config = dict(
    n_layer=8,
    activation='swiglu',
    norm='rmsnorm',
    norm_place='pre',
    positions='rope',
    bias='none',
    init_std_o=0.0,
    decay_fraction=0.92,
    decay_shape='linear',
    final_lr_fraction=0.05,
    batch_tokens=16384,
)
MLP neurons of a small language model. Each row is named by its layer, matrix (gate and up: input weights) and neuron, and shows model dimensions 64-255. Each number is 128 + 24 x the weight over its row's rms, rounded and kept within 0 to 255. Numbers have three digits each. A neuron's up and down rows have the sign that makes its largest values positive.
After each neuron's rows, "fires after" lists the tokens most often just before its 100 highest values on Wikipedia text that the model never trained on. A number after a token or word is its count.

L2.gate200:136153124125150152142139100132123159120182126148157147136139107104104180128121147108134143159143088108120158130130123104133130139130114145093165129132163136119118111122110117155122141066183125177119111122099143131133151149125166097135119085120122140106130130142113123139094097153121133129107119177117151121112123111158110097078159173140093142117168120111139100115199089126094143097139098130092117134103157119120158146098112109114098105117141132140126163096115135148138138118130117141118083133133129128123153092143122116137144123094154146104136136199095105118142105161167129126
L2.up200:094137154116092141145099115115073108150115125122125135128167109095134109131164125113144125160177156150138165105143151128124133152120150123153106140110137145153080172159157076127132103096113125117161173144129104136158094141167113129131143172171142060116119120120094180147096125138140115132141129149092117099137125170120140128117116141152132072123142176135160147158123128142153112126107104122147147159134148113165128110095143112144101114130082150130162140151126114204136127139125089147098161148159119122114142143105145118122125166137158111118161143092166094132076142145134094110
fires after: " An" 20, " al" 8, " Al" 7, "or" 7, "n" 6, " At" 5

L2.gate562:098156134113121142137153061115148122159130093128111113119122152127101127148128112154150120135132114114091151154142123102144125110121114126149122108151129153086158151151118168134116114123133133132119180119125121134167129148096124102117163153086143146177088084139107144105131141086101124159112098085155139146151126106131118102155141122195191120108139176142126117126117131124100137081133108134145127135127134087141097138126146116111156136108110133117120159119129128172118099099098138182153121152081086111158104141125100119138116151091179080078138118145146120135107113133090137126
L2.up562:124082165123183099107154112116188141133102111183191114131145168168147129101111183131089132150175098160139103128174130117108112109108181153145132115157129148116128163124120075133123086126147127126145174126150138157146156117135147108127136114120133112106166143148102155145147135113110136131099161167137131123119100123124143083087137154120149130129146117126166150103142105144129125124124130128152148132153165134129072143159126160161106171145157135141096146169155113120070177138127119124111142145159151118147141154144123129153150094134113125101127097079088108092140130142127131145
fires after: "R" 13, " Re" 13, "ru" 12, "ie" 6, " D" 6

L2.gate539:161134105125096152108153110119190121124105136137090120140128106151131177172078147135139150118181167133117105128149092117122106119131127143108121119105166106131144155130134125150089135126140114124087101120151122109123120098138084139128125127135161136084124133105121105123118157161125128108092101144105114119161139118103160136182077131128131104132110103109134090106094120122116106190123122179118130093128115103108100173157173143124128158171166137160131140153148152108107119152097128154142154063157170138097170165116138159138190166143160120104106132147146139132158154130093139127
L2.up539:108141126152110152173104138090070157122145101162140188123129145118182108121145073130119131101117131193138124109123143153111149145120104137149122153098109132115091144101158164085142151141126085139135154164119083106147123098118168107120119106127156100106119060131137118127084059121134175140123121094153119134096087134126139114095138141144132110192167110157106124141090134124111104153131169132112137142116174112118114112089154132134103112160100124126099162143129115124111143127117110115145097089146144133095151115117082141141114123105141131112103086111092136158107120169126133108
fires after: " v" 25, " V" 21, "S" 15, "in" 9, "an" 6

L2.gate357:135153131104100117111154106107136097152183139152119113139085136117075150103142152138150128120145107094141138081157100161144122101069149113154121088131144130097116149133114100134120089088119121114132135101082141155128098132103111108114105106106125116122153154102092132173153095108124119120136148152130132107165101148088141137110118158129125126129147106134138138162141129124108120125114108127142097086166113117114130126103081154186172129115101181090123113141117094122138131082115125081125155168110171142159189103091135140108124135162108156118133129166125125124111174126077141121
L2.up357:152112120105130133139158126100105137088124191149126129136148147155108090098119154137145155136167152127137130116133153161125146142094125149141100123147147126133140109127138147148153104090121105138161142099165096169147124119135118143171142081153120108127111146138117118113121115120147175112163121151121117168146113146093109174103095152120125154119141170132137109147172205151158136132141147132111122096154121137136126139123120175174174142166112143090109103175136137090105141090136148125108099135149150131095111158122141132056155145138126124115173145125129105107095129109089144104
fires after: " the" 23, " in" 9, " of" 8, " v" 6, " with" 5, "," 5

L2.gate175:127092081125160103123117129131131108117125121136133102129158115168122154134124111133156127122125131132139128126125139177135109113108149100091083114127129127123150182130119140148147125125138124128165120104136099166087147127154117082108127090101124180141137112120128094111119070122154105191089106105141129102105121125077113151080129133160118143136125139191078134112130164133147172090141091109125114126143159132094167104153105130115101154159114091154135139091132113118122103109093108112109125151129138133148112160146131130115137114139137134082125178109138157127132122151126162125
L2.up175:133119119111138162103075141196102101147098132131123107160147176124099142142136123103171135145110145066090142105143122149107140123113113111064116137146105109086086161145154128134140097161155135116151126103129166132125101158122171136084148080154137139131133134116124106096102152102139140161124143108117125159144127135122132115100151117107100132116093133159102133123166146099140134142084117109124130131119109099156144126125101119070136098161129144112132172126122145127139040118120132142136102183148132171087114079132150120135116141123100163134118183078139130137134153146108171139
fires after: " E" 41, "u" 16, "U" 13, "E" 9, "ff" 6

L2.gate121:107170100134150061160135102100154180095165157172089174114138116120171146122166107137110126146103100140169149113158130142132128121135076178151139102132105120093118147122134158162088105131137137102131108101154109113160095119123152116150126130143081099135132106104135174160128120151113132103136137191129143162177152135116156111117107140088146133149162173137181153153179132138152097147134129095107092165151127157125109146152143152143086132114116152097113106159160141127110122122128089114116130117135147138120108141151102085142094103158157103176155119116117112108145135104127130138
L2.up121:123141124132153128155121131116173179116148117146156121124103142136162124126132161108141110163088099136153139137170119161142135129102142100105167137105152158086130160159127141133126102141121128136149120105173135135138162160104155081143112107169149092136140123126104116156127132130097121107111102141107101120130139124125149112132131139143167127132120112105089130176156143152159150150147113140122148120115141099137110108150122144150145122128088155111099129110185147114095150137118077171123148135139185072166117219141076132145142100101133106155127112123150116144159123142100128105
fires after: " D" 16, "D" 13, " d" 10, "R" 8, "|" 8, "S" 8

L2.gate278:179101155131121130117134126145125118120149164149140122085144133115175115108160150090137130141136075141100155132140114159152091123149161114130117093135090165133126189129106116116116120096133136158120128126145143122127146113073167109108084121138118130149099144168113168137123130129100149085158117117135082085142137100112175138132123152121130137146114092099137175105135081100110108141122123174129115145096149179125129145153129135089124128131155120145114113105133141081170163119097114169147080115096147149089116115137112120113168122155174163104074114136116142113181124159123120142
L2.up278:148142121145123088082160140186103155101117130126110166090146115140177100127154130095126142145117131124121121131107097179113113156110105104140151156113131127146151136125167143141145107155111163124120100160141133080116161112140140120095114097150105127132102122106160118149090095115105140110123172117100125143105124138115115169149149128159102165093149171111101091121152133127110173145111097139112144107163148139135145151136114085062098095150146096158185098142108154109152090120137119130127127137133151105095132121154134139114113118119160119112106086123122131141164115159120109152
fires after: " b" 33, "b" 9, "eat" 8, "en" 4

L2.gate187:127080182125139127157107110151112146136117089163152136083127096104138109124082142106128147091144120095123117134137156164115099123137107136134116131122097103145136094128160121138118113075155098125129131127133153168094124123126122113159138084087111113148138094099154145155133124127096138119108190150099155185127181132150111148122065121127169134125078132080105169100112130151128151133126093149107198099107135122115088111149109138154096106160170116120143111104108109144093108093124113107169122145131120141140136095158088157137124147148110142120137107132168123098127120103126104110
L2.up187:123100085140127145156163135121149107132132134103117128174144157104111104092128169124137132129145136103107118116145158210134134138166077122109099072156121134166137136160116129136139176134134167180128127120165123150157164143147135138113075133117098149111121129189112149112125152131162147119115115106135190134067089133149124124106148134144106108103125109142148123132108131113136127122120112133135125116102121134131161118132103114087109185091131097153109147147125119112128156127131157141141128086109102133132154117096108119110118107093137136102154147133147153096176112172136110125
fires after: " F" 36, " f" 18, "f" 10, "ul" 6, "F" 5, " G" 5

L2.gate162:072100111189108160122150125120113128113132114149090129150137150154087126115119132124119123138134100130129112160108096124082177142105166144113106159145100129116161138096143088136106161131110133153140114130128151104120127092132102105123111114140140126171128100134159083126141151178131103074102122157121120097131101102098146129126106134085132106112141150134148096096173147145151106132139119130168127122110146141158128161116144113132161162137096163138162173112168167134159118124077179113124103138108118114102106159121069153118122123142118131179135128112117119142170113123124123119
L2.up162:151094156120134129095094114122150111104145107083163100116105103105090115128109135137144105144123164127129116145131134150156125175137126078102148116066137148158125133166086093146149131134083127200157118096135145152104134137149092113191135092096124108111190140170178139132125111144130118103111110103135122086146127099147135125133138101108136156116113092125113170151150152161112132136102156118148120150081117150143122117146129164102159138138120126136168154128138151120191162128140126125117127104114122121098147131122099123112137135121133145148166104156136143134126117140147144124
fires after: " a" 43, "o" 11, "p" 8, " A" 5

L2.gate98:136155073138122088163136128150167155137180112121095136141106106159130136084116118157138119135116115133086153122129124124161125111147140157130140137130130093156099143097133113101071069099116116147095122136130138120097113151104097126130111142166120158110159150115115116105178115152120134100120098155117177124141116130130150122086136108118104150100114076165171116138128072129135079108164141111144125167128125098135099150134154157111104107113154122115131158108092123126151132127084067117098078134136160114120114130074125140144104188129102141123125117155133126143117143126127116051
L2.up98:156134138129159108128129131141081134127128089096131128105112147143157117068149119117142102138103151147138125116117157095139121089136126129123085105115104101126152118143101125119148118116094194093106106135138150115119137138090144142144108171107104091097146153144117111133140138157112116168088119127108104153150096132146122097160069105112155124111086131113140120112116156152106136169140129104102164118135148120121105187109133146112163163149128128097109141157150113126153105092142148123117092115110137159153087094082163146161109145115148173157150144108146147142120164133110066092
fires after: " 18" 28, "re" 9, " to" 9, " is" 8, " had" 7

L2.gate465:117072105132110136060136140105096174137142170132110123169129106197102117112141109152124115104165153126157079099114150113118133098110128108124141126156117096122097126105145076154142118155120151157143126105132139100102125145120114138115109083149142143147145149117136127092103079112138180132094127152106171110122128139143130117163153139118100167091150173123120112102122117113156142094159133072136120153114130131111131157103139117112112128159137137143142125155127143160138166136111120125124142125123108097097144126121116091097109061110134167121133103105166101143106163151167103058
L2.up465:117118139121115117086118124109160134094152108154089135121103156122099126102101133133116112132133135142145121091091116117104122092108131154160147142143166136105120132097099109098133115119167148116115137120130097133102109114136119089137188144121114142136137093084150117125157137147119170135093123134136129110119120173125127058118130143100123131171122072144146150133128084118093137083111125087140142136127148100119163138102088133088110169146189091148077204113135123084120163107112116125146103157101116117156151155132084167146132096090097183116131137130100120114093137128128135140
fires after: " I" 18, " he" 11, "us" 10, "I" 8, " (" 7

L2.gate164:155124136122148120110097096161162137163157136124115107127154090146140135143153159117096111094134098151147174152119148133171116123142108123128139143124098108135135144137155108162095097111140097097155097114123154139134142162123132120142119153122156199061177187160093090156145160107135152103129113057136162183124126162160161134153144099171104132099138124104130120098101104095144096166107136103106141119135166166121135157120144104090112098126112131076117118122142155181116134157155096109124145159113117162130147125105121115116120115121145163154098112145098103107131160105170121121
L2.up164:175126152098107144156134106118100165129155184126142128150156176107141122120124128121133177149126155084137140127098168117145099140158128117104124141140152103108156099153124130164117099129188140147117113130083148151099152108128152083163141161133097149110115096137133099110143084095098119098091129131098137148096170135113164110074125103188092140124125115130107157118117134090117097156083138101133136114097151155079160087115163137169124112116101146118118117106117130114144132140120103152159143131136085123151091121159127189129140123155165168127131156152175164088107113136167169137
fires after: " W" 29, "op" 18, " U" 8, "sh" 6, "th" 4, "ep" 4

L2.gate702:095121143165123155105112152140132115074136080107110116145158182136107097123121107156119173114126109171157129137162125115171130152108119125160131146146150141078153104112109137163109103122146092148127094120133130130120072173119135137136105106146138060129114139152122135172110090134136098138121179144139121166138100107101121156100086136118132122126127169167108135093119133145162184117139144144145126154127156140138181126159163107138173103102147133118118117132100143113143113114069107087107090127118141086112148092111095125131117150150112155100154146136117152116101092144137138124
L2.up702:139133139150126117089167133134109121119143125098138113104114150128175159126109133131175081144094122124135129149156134142194117125135117122126127073126103172135138105146112099169146119177123154157155105110159121110114079165112117143112110091122113097082156149137123162156088161167147097142091136129104180141148124133145129189120097145155128101142100137125133096112110161098119103127136098193131148170139143131147131140139110112162116115095170134131169151152141139088119115134140134092156100108126144094180119131105112129124153090103118128091149125137147159147137152136082107142
fires after: " p" 22, "y" 13, " g" 8, " G" 7, " P" 6, " f" 5

L2.gate381:111166078127104164140140142089126140107095081130131124107115113143110151092131168158121126134204119119093163177136090147145172115138109085114158137088127102178128127138098190151133136098093107129151132110131138143095140132115113129063110119121156146097091109117111145107118168113122113117124119123139137164141160147140150181147132118123138123109105102128116112131131079110132147181093117117155129089141143083108105162143154137145137173159136115092137130132145119153155140120114115131107146102119118174132137153122090172143081169163160096126136097128183109140109140143116112110
L2.up381:112111149113135140162117090127164209123113119168156121145130115165116125130139101104105082115156104103104163147166123139128118148139121142081147133109170114122130147125142130157107102163121139099122131112150109087110126099088153117136152129099094119070154155093126153151111152148123173175128153137134145162126119176138185125116101104134185138121108137142142139128118097081122109140114103139127116138135161142146143153137084113101089113159108131083106111127123166113143067137104126125128103129182132105093123157166094127163126170110144112123149130108111146143135138110142146117
fires after: "S" 20, "." 13, "m" 12, " v" 10, "C" 5, "D" 4

L2.gate449:123145122116117105136129125103131127102157147118106125120131089094154098113124113113147180131127194141116121118124149157097149132145120130091157148101142151085136128157091139127106144138111142126131119115094085109078142150128130116156137134105155115131114122142121139134128123088135117124109127112138124121125088176093118119153138158138113150127093112110138095134134137158136126125119128149079151107051170129110114118168084139152121123117138105091142137145165136114112140104132115141162135099131119108161152091089128193149137103107121142129121134116068111141164133086089126145
L2.up449:101167120164139152101157134108121120135129110119139137111133097131107141127099127104158117098121168165124150106092121142126124100101123163163167101115154136081110150084115164134088138152099165112135132128121062141110149168138127157139102136114100130121100154173097152104130122101122150121077142164140169167133097171135141127094162133119134138124124171137121082133136111131083128148084133141086135106130149152143096145113143147167152121101120141145121149153150126112150125086113121136160097133141121168151146093151150192142121127145097122121134167173074147084131159118105114126
fires after: " c" 25, "ire" 9, "et" 8, "ific" 6, "du" 6

L2.gate617:159110095117147106160163158081073108120111143101092098131120153117127178105139119125152092147092161145165146114135100157125141134109139114123089101143130129143074121104137117135118157139093148143123109155101175140149118104123129134148148107163125116104152112111188105132147134151152164121148133161104154130126111100137093133106082171140109089139160095075155130136134159152128103138148140169149119176104155193159145139095147176134121110067139142135112124150108148148114108079115147141146108183089119127099131157129116157138153069113117136109148157126157102156117154147131117119
L2.up617:125145096156087121124133155094100112126110151125156094141129131170105124139128143129132128123094144126117094121116138126123140105128088137112123125209191148125110092126119085100100095144123192140075132118138119139113143128126169081108108136111119087113154109117176129150140159135089126107135141150117136133150092104111109122127117111160157112134109064101102091151106121146098137132157141141136102157150110159105091153151113115167102122116154123153127101133151127148078090108163141092143091176146094131123128111114134121094119094196114120101127144132134130136138119148085088171
fires after: "," 66, "5" 5, "0" 5, "2" 4, "1" 4

L2.gate634:118094107135150144139133118121157175156164148147104168135161135120123119103101136146138172140091189157177093119123103128129178142152123133124092117102126132118137122073113101157161094129135153110110111126140119104133089117131136158146107128155110146135105092112145115111090100151100124158125159121106144152156102142121128116137133160125162136100154185131138164126135144122118151146125140145140076170101135127159130136197138129142124163161128157119116119126115147120178166112095126115118105086121123153088165162154156137073148063120140146143165171091110144105128130116163135148
L2.up634:131107103098117153143111118141114132108132123144165130154097151139113124123165138134124118157100137118123088160140131160114120103131128136096118136145122167102144109101111120137144134153151106134075135160075188162127147079140151123105123114143146125122111097183169125113109095164136151150110150127122090129161126095108092109143166099121123091125110117161084175100098137134149131114141091143138119142127175089117139072123128153128132133086124143122130115085148135124127096180129166134155121084132143130143148120137131110163072120153122145113145106142131121152156127134173129119
fires after: " E" 17, ")" 13, "A" 11, "E" 6, "a" 5, " pro" 4

L2.gate573:077141171149144168146125113144143138140133136128113127134116092180120172103130141103131153145127104091125102131113138111146145098123126115136108166121156119127119187117088108105140126128124130176129118137161091129154120158135076140142132116148153117172160102071115090168091144104125067170095131142127172165132111139147131149107110101068096114134142162180124119115178117163123107101143139158116069150135138138142098120161118158123127139159101147140139131129138127095148126139082072113093101139140136159126131189125141100102145118131150129157134151135138142132128162161124166117
L2.up573:089142142126118097115163160144174149143138136162116081123118133089125144083161132152103138126147134156081105146116113093161181164123141142105158131155092106150127135164168085114093183129105156118127133097136180101125128138153158091138200123151125145129101119169155134124121126122115116173142108148131123099092126134143122116127185098127121098134170123110133107136156104100145133124137121155115153108123108163088185157143156129158122102147117115104127148107188122131154128105147143115123104100130088112129131125111159129134128099112134154161133089137097092130149138149149099151
fires after: " " 20, " an" 10, " it" 7, "ad" 7, " (" 7, "cc" 7

L2.gate339:148119158126164099171124138097146128175125153134122133144122163136110109095132129140091126104135101117138140096156110100151172128162140132146144126129136154117113170139114110120140121103149126117122146128127100187120129136130129113141130134118108139166132109110130099119064120087110102129114141134130123129160121125130176115067111193125115138176119107147137083079122099094117113137109138127171115146103115157170125174140091108133109172112130159134116131143103127113157101131108146161108152181135142136143094126117096128148114091173139131122133129139119133109155123152155190065
L2.up339:139135155159102120126110145109145155124196115123051121104098104158093080124151150104140088171141079167129104160122107086095160104110095110132156115145125119183158135133136121096122082121185152121111138123137148106142143130112119078139118176108173096173166140161095126111131117123094119119092126116135154126124114119137094084131095114131134168108136175133132135131127120125115160134171148097104110138108162116127178110091126107095144136116143121127128126086139169134098130126129080096135162102119159146119123149133154143144134116151121128082120147129154083137087154123142128116
fires after: " I" 23, " L" 14, " l" 13, "I" 12, " al" 7, " d" 7

L2.gate9:147133056125111157117112116082120091124138143128125143149113151110101121135105119125082138122142099148099177168139097128139097088119110119156112113127150103149154148132088140109180151076133162156129154157155088144156100132152146135110121120098170134112093127176139118123104124148139139109108103083135138115092167127110160198159127110147105116148076115138099129103099144115138123145094134152138118137153099127118123129101147137130141156096117139143113087160122098111138114122125123124133108117122134166122102087105131159146140144117152195133107124132159122138120098129145117127
L2.up9:112139124140128140098131114124141130123137117140118155151101180067085115179124124103103163151143106081139152129112145133107146146101124078158133085117146099114147101121097112118170090132155120151125148135142132134136120133154141130173125090096131131139123106160114130094126147152156104095105151104145139125108166090123137152185145117179127102083101135129100185141086161106155128121094146147089123138174146173148138104157160142106131110129166124088126121146113126137134115114138147120153135088136134157110095090092155181113141143111150202163116116110121133154106112141154111155
fires after: "A" 18, "E" 9, "R" 9, "O" 8, "S" 6

L2.gate605:134127131122132150133159141151151173104148093182125125145113114123171164109115099134122142099123082195145141144159125108095133163161112140132110125111166100133095103124097131160114126159115113122124087133131139141109141122114110123134126115130111134126163128111149120164163131156108163146091101125120105138133161074115107119162140122109141155148145103136142107139133120165093121161086157147156102118124115127173130149163077164102165156126045137152126134110152139095117129153125119117126117117114097140106155116124096116134130106105134106124141093110143111142135133089134119174
L2.up605:070124130147126089105137155165121122150091158162077155118109113129146131145153152064105116106139082191136166082121155145126130171097118169126153110191138104142144117125126145131140151121120138166126154145178115143112117124151063121118117115123128169142127132091127141145166114105120111100100130074154139170132121149156136128135147149124136143100159112128162090137110060122092156128099117125101094115153128113150160162135153150118166110128126144141170137163106081068124128122133099132098110137134133134106130121128132106121134164122138114151078125150142086106155118107152142149
fires after: " in" 16, "t" 13, "in" 13, "c" 9, "u" 8

L2.gate649:067130146143174133144101169148168137114151137143087209131113150089114150109133107122144111097127104143153160138154106130143146154133144109105156131115096166151107126152117082127090151113103132124125073128115142129090096151133096087140120105086150178146148113132111126157137180150106099156146105138157139140105121126142138116113128141144137130152132092104104127122150105135105104158105162183133143147130141132149160133124165121114143196153122188055134121115112080142130137153138120090131111112129120100124163111146178133151121144176126128115109116118171136159136138150121116106
L2.up649:176084123139114111141147116109116112112149095148129101158125142096123127114120165130142102108154107129153130126120149151157131153115132136125152098133129065126117137175086090161127131153101142129166118115131137119089118120137153124118170094117159093140155100152115118117103147158169138148152130098157096110101119119147077130067170145103127127158107168089120122125129160150139133114134177121111133180132154141188154094154110101195155130155112097101115132167116131140116109104113129162145132150124106133121129143181108100112126075156167159168137129148119151120126140125134155122
fires after: " A" 21, " O" 16, " D" 15, " a" 15, " 20" 5, " De" 4

L2.gate105:111139101127160104130138181126140133138211125125113115124077121085129128084104100148142150169118153129109067120110163112129165074114127162124101167110103122132128107127132113143150154133131117140062127112140138144105090104136104156122116116096099164135105085124114112112111124118122136116136173142144166108110118137125151092113131136113154101116145147124111130067154105117084115140138079136136118139128134085108134138134160098115117173159102157096095108106144136143113148165086129124137158089116138158134113081086119126202101139125148141156152156128149151127158134138101125139
L2.up105:151113122201086109116110085126180133122108117154132111124172120089119133132136097129153165143115153133151110143152142091122115106107087149105113166144143101115111114134141157148118155091089128151109108181149146124130141090127138122115122151106131147126112194153153153137115169151123144098120138124110158096124140101152158102175132144143115079128154135138130158094137133136112178146108097164125124116139124122148119158107130156112144136103195118203140140155111147108129137148120174149167084109160157129100111149140117135112154179128143122159128138106170143133149135111084123103
fires after: "S" 28, "A" 22, "R" 11, "P" 8, "U" 7

L2.gate210:130138099101126128132103141128176158131124144131150139149127137168159155156158153126155111136118120126127089080091176137110104166119133129134158101195109142115119095095157116109096123166128147131153132151146117160118129138097112161118132088141117097136113109129130082145116110163131170167155177141148154148105138156136112146089145146135115139077094119129128139122147125064060122138122125166111125080130151156115113122110114166172107156158110145128112159092131138107090103132152165138120127156137136182133131163123111108109136133097128123134104111118108147104119165133127164102
L2.up210:111150120118116112136125147162120156160159107130087103131118071093170102130148118108143110121068144090130123084140105147141145115126085121132133154109168114123098119125102067128160099103109134142105093168146149176109083153135116121121141128128099109165180113096191128128114109153096115150143143174116140108134136155101106104129134153140150133136113138109161166140130107118154141125109153152098109153127128147119183135128127128137155141118117199114133106108093141137089149128132088102127122144100098103124135131125118102103141130131149114115168104114151121100109147165109077108
fires after: " sec" 13, " e" 13, " l" 12, " the" 11, "as" 8, " (" 6

L2.gate535:156119125141149127164159129155098124131113116120087132156144147071122150110122128111140126106187124151195105122118129112148121098108121114133143154160138145125094166128095112127060112138159154146122092154167109145114111161138117091135057139142108142097156121102120134130124124153075142130160145187124099104131094136140126084125150144126174091089149116163142145139157095109132146142138128123107125118126137126113077128148123145155148150109095116100117124183119145108090128114123150098129136081150145099152120137164121164102132116114145109112171119194059141098155127172132138118
L2.up535:099119148159136159085115120119112122091087119115126118128094103115170128087114112132086143153119145154129134144110161072136127146106108156147182129137150117107200144123074106140097148199130097052122112141116115144128152143125137141122110162121144151140108115115136139113137110122168108116092110100135107144147092135106132120174144080090131126092147134108153113157089148137127099145077155116134103128103125138139151113139138147161161126114137081128141095114104141148135150102146149158137122132126145110146095103073140107136099127114132126085153119099125103150137099158109167133
fires after: " se" 29, "t" 23, "em" 8, " in" 7, "x" 6

L2.gate627:120156121176163174142141142130111136146135119157097105100112151117142168101133162075112160118141120123110159132134078125152134093150150147178126130138116119108154172148143132094129123092099109101116150130181127129117126122124113062126127160114064152186114139110094146161149133093160167113173129127156107133122135175104115137146123128124129130131153092100144098156091128132150120108119140147097147149138116111090128122123134133148137126136109144152099144110140111118127091127132133132128148124179151135124160138131100159172142119134197129076107140120123107155126137119128096099
L2.up627:141132111188145115091155134159131162097131131110109129167109100108150142126124136122124133160127159098146181088136136104163131145087098113083113105150124124099128101140199118134093137094133133116132128141090145144108116127093106120152156162117134131125124166118125123128091122181138107152125107160104108166143092138143149152121147149087114123192149128149174088134126134140146131147160110127102118162109115123121112144123124132159160133174107135101189122160131092119146158128119115136096155114152112131114164103119118129112166121085129148133118127143114161129174158170129129103
fires after: " in" 42, " January" 8, " 18" 7, " 19" 6, " March" 4, "," 4

L2.gate688:174141101108161098119109121133135130125118168116127138144148161144145105101109129147120121122163109151104114143116150168151184134119176117173151067087112121095142127081129133141131141169130103128116160142151141096130126125073122136087152100150104120093119172101101067083136171128116133124126179152121141117104099125134117146133186128143156148119125119143158144126107118096105108139125139115151124154092145144134111110123141103111168144115126152114120150097115186133119113155100133133125098134114127090151121139179120118132107151170186143101112151175121125154122136149174096190
L2.up688:146102177130120143122122138153129124083108098144142120106129164119095099133185126088115195159144154129134176186152098112118124134106124128107123135106134157121143121167105170098093100116164119123121144104113112115148137115152151128147120125148159096120164114127125143113108101145151110143135113134142112142117144079142108152143136124109133096117149154144087115078065167121105137138129148122149150093114101126131109124125167152095077115090128099127115126073142165139139109121125108127116125142146124130142101140125166108123166150133104113155134130138137138141103123103165137097
fires after: " K" 34, " W" 17, " G" 7

L2.gate586:134114120133148090133154154104126160108043143137103111148107178131152162128148145124127099127127141135097168104168094150123116123099117111113140119110149190102103100143112139110123110126125131135116139109159129121146145110123127122108129119153119115139116108116160127165131157171125102102116167157098123168129175080110108115125159137119139113123133142101118140097138146109107112172122114123131114125126152096148112127117089124085140148103160096175133137123149155081128095088087194086135114139129142128149120184115107102168123047134131141131127135147113162114119130137142142148
L2.up586:125128136139119098153132146106122126136115190127099106154112141083188181143167152171133076119128087152096096102146099181165145140094124160147186126156193135103108130146105096082177118154093153125134139107121099151134129168135091115109109113119124120133121125118121120119155142103149129121132107138174139127138139149194179112128131146154163142105112126080140167093130127123174095152155102100151099153140116161112143177127132123129103124120135073098132133084127136138132131134114147159125128113139126141158082129119148092133149117124139152133105140121143158127102084135113133093
fires after: "$" 26, "," 11, "1" 10, "O" 9, "P" 4

L2.gate59:102085136138128127139112112111158125119098138151108121136139148094145171127121150117102157082123125168140137078119119132151121116119145163106142125141138132107156157109098166121141161089099097101107135167197138172094114113131117113180155166134142144146144132127102147169114149139157095120144123117127106121150123108144165094104101141084129150165134156122136157158138138125117091144129167132114124112110100121120095108139139153097130127111124146110118133173135144114198167134080140138100142141147104135118111163143132160096087178117151119154170136097120165091134136137099129136
L2.up59:119138113125146105145117137145138164115112126120155110173086109150099147178111173117110123089096138124106135117150160122131156128126181123125138119115131111138144171112073148121133111121145164178126157117138125103099121132124112148058107085102120159133125157128168120122137093129121078124086117138121117173181111136201141177104136152114136152164075127160138143115127145098151092101126114139153119165105119080139050154129123115141144180113128149105114102162168149130162148136125104112075136145128132141138128156120116106148151127091141104140111095125094156106134094109139149110
fires after: "t" 22, " in" 15, "1" 8, " 201" 5

L2.gate672:128152102158154122103143121100133144158127168123153151156141173155106100093084141114127071102125148150086116115128128125125123107104094115106157081177115157102124134116127111144121125140163171143119112161122142107166123127144125138141147157127121094101128091124108120154124115163128135148113111130115139130123133123136128107143114156128116107144110155129142121127141126110132132140118129110112153163157112116081173141150125085109097112116114163123126116111123137162170093151111145150116143150153138076167121153142130166126122087138134145107137160115094176075120178073116130135
L2.up672:149123151100108166134120091173085161138131107137166134133139091138117154133114100124131109148108121096093126101110125142107105135119076127141115156169084102102093120162112128143138112148110090117107114128108091132104130101176121075143100160121119111086134085118177087088112120126153152160132174094106135132094170155111110118102113131121139121157161096166126120130113126119130141140138141109157159114098118097142151079136129146137075124134164136106143102102137152154111115150148114092085095115153144136106146137137120078126104112150106123135116081131138134126131129109184121107
fires after: " l" 18, " al" 13, "U" 11, "O" 8, "ort" 5

L2.gate613:115126097119117123125134078142098115112169117111127125132142115085107123140124105173125168097174127127114119113127114101119123096142159136114104084090114116155106131139128114156140124111092114135132115124112107122128137089124181135171174110102118141099095107149119101117102167135094158108127117131172138132100147122112121144125127081160116131168146134156136137088135107101131121149103092143117149094080103123130098129129134147106141150126144156111100122091151118112160148143184108116159110162127135121137140094113117162133159118135154121134109134119063179160120128161166092093
L2.up613:144106120109121113110125124152099080129150139131113134136135113104133116151081162168142130119156167105129147131140094153105152095110111107123091095100115108139133109096126156127153159130102097137129129098143128111151099155126150120080138097139109127115095101137144106107111161132085116162101119101178166127122133113072149172095127071136149102151112159138118133120128163048116111154067087195134131154079104119125131145131104187114127163153130134156116116136131129144131083122113077150157119132128175169133103096163133111132149114152147157110156089094125173155111114102139118128
fires after: "C" 15, "S" 15, "E" 11, "L" 8, "H" 6, "R" 5

L2.gate171:150142130125122155137135103072133135123106148114131084128123108151135159168113072138078087162141100128131124111109109066120146158174077115159119163135125119104139139135100115139126111144168151108141134149150101166143125066147084082134124151094123124149116159117132133129169094129118111151096117128060112119132133113105134138141146107116122129172130114147159128124136090163108126145149118183152099112088141128146100143117146120143144142140150120126168149121131106112139152099117121117101132104118115130100083144123140130119132127135144106134164118101183148119105081124091175125
L2.up171:120133105175125146166142078128147134137142141116167111118126094126105168154115114144115115114125107144126158161137091109145097137156134118116083142124145143106110145163107161130135091099138133131150122106079121110156138084114116151130103164147112096154149124124125113100113145116129123113147125172130112125185129090123106116139116132131146140187168149163128136140135136109138096136189156127165137154123158147130124133083151158157131152122124087119122139119106115151131179077139099149132100110143118098091165113129118153096175122144115122131115142103143141137077147166115101124
fires after: "ie" 24, "is" 16, "a" 12, "el" 11, "or" 8, "qu" 6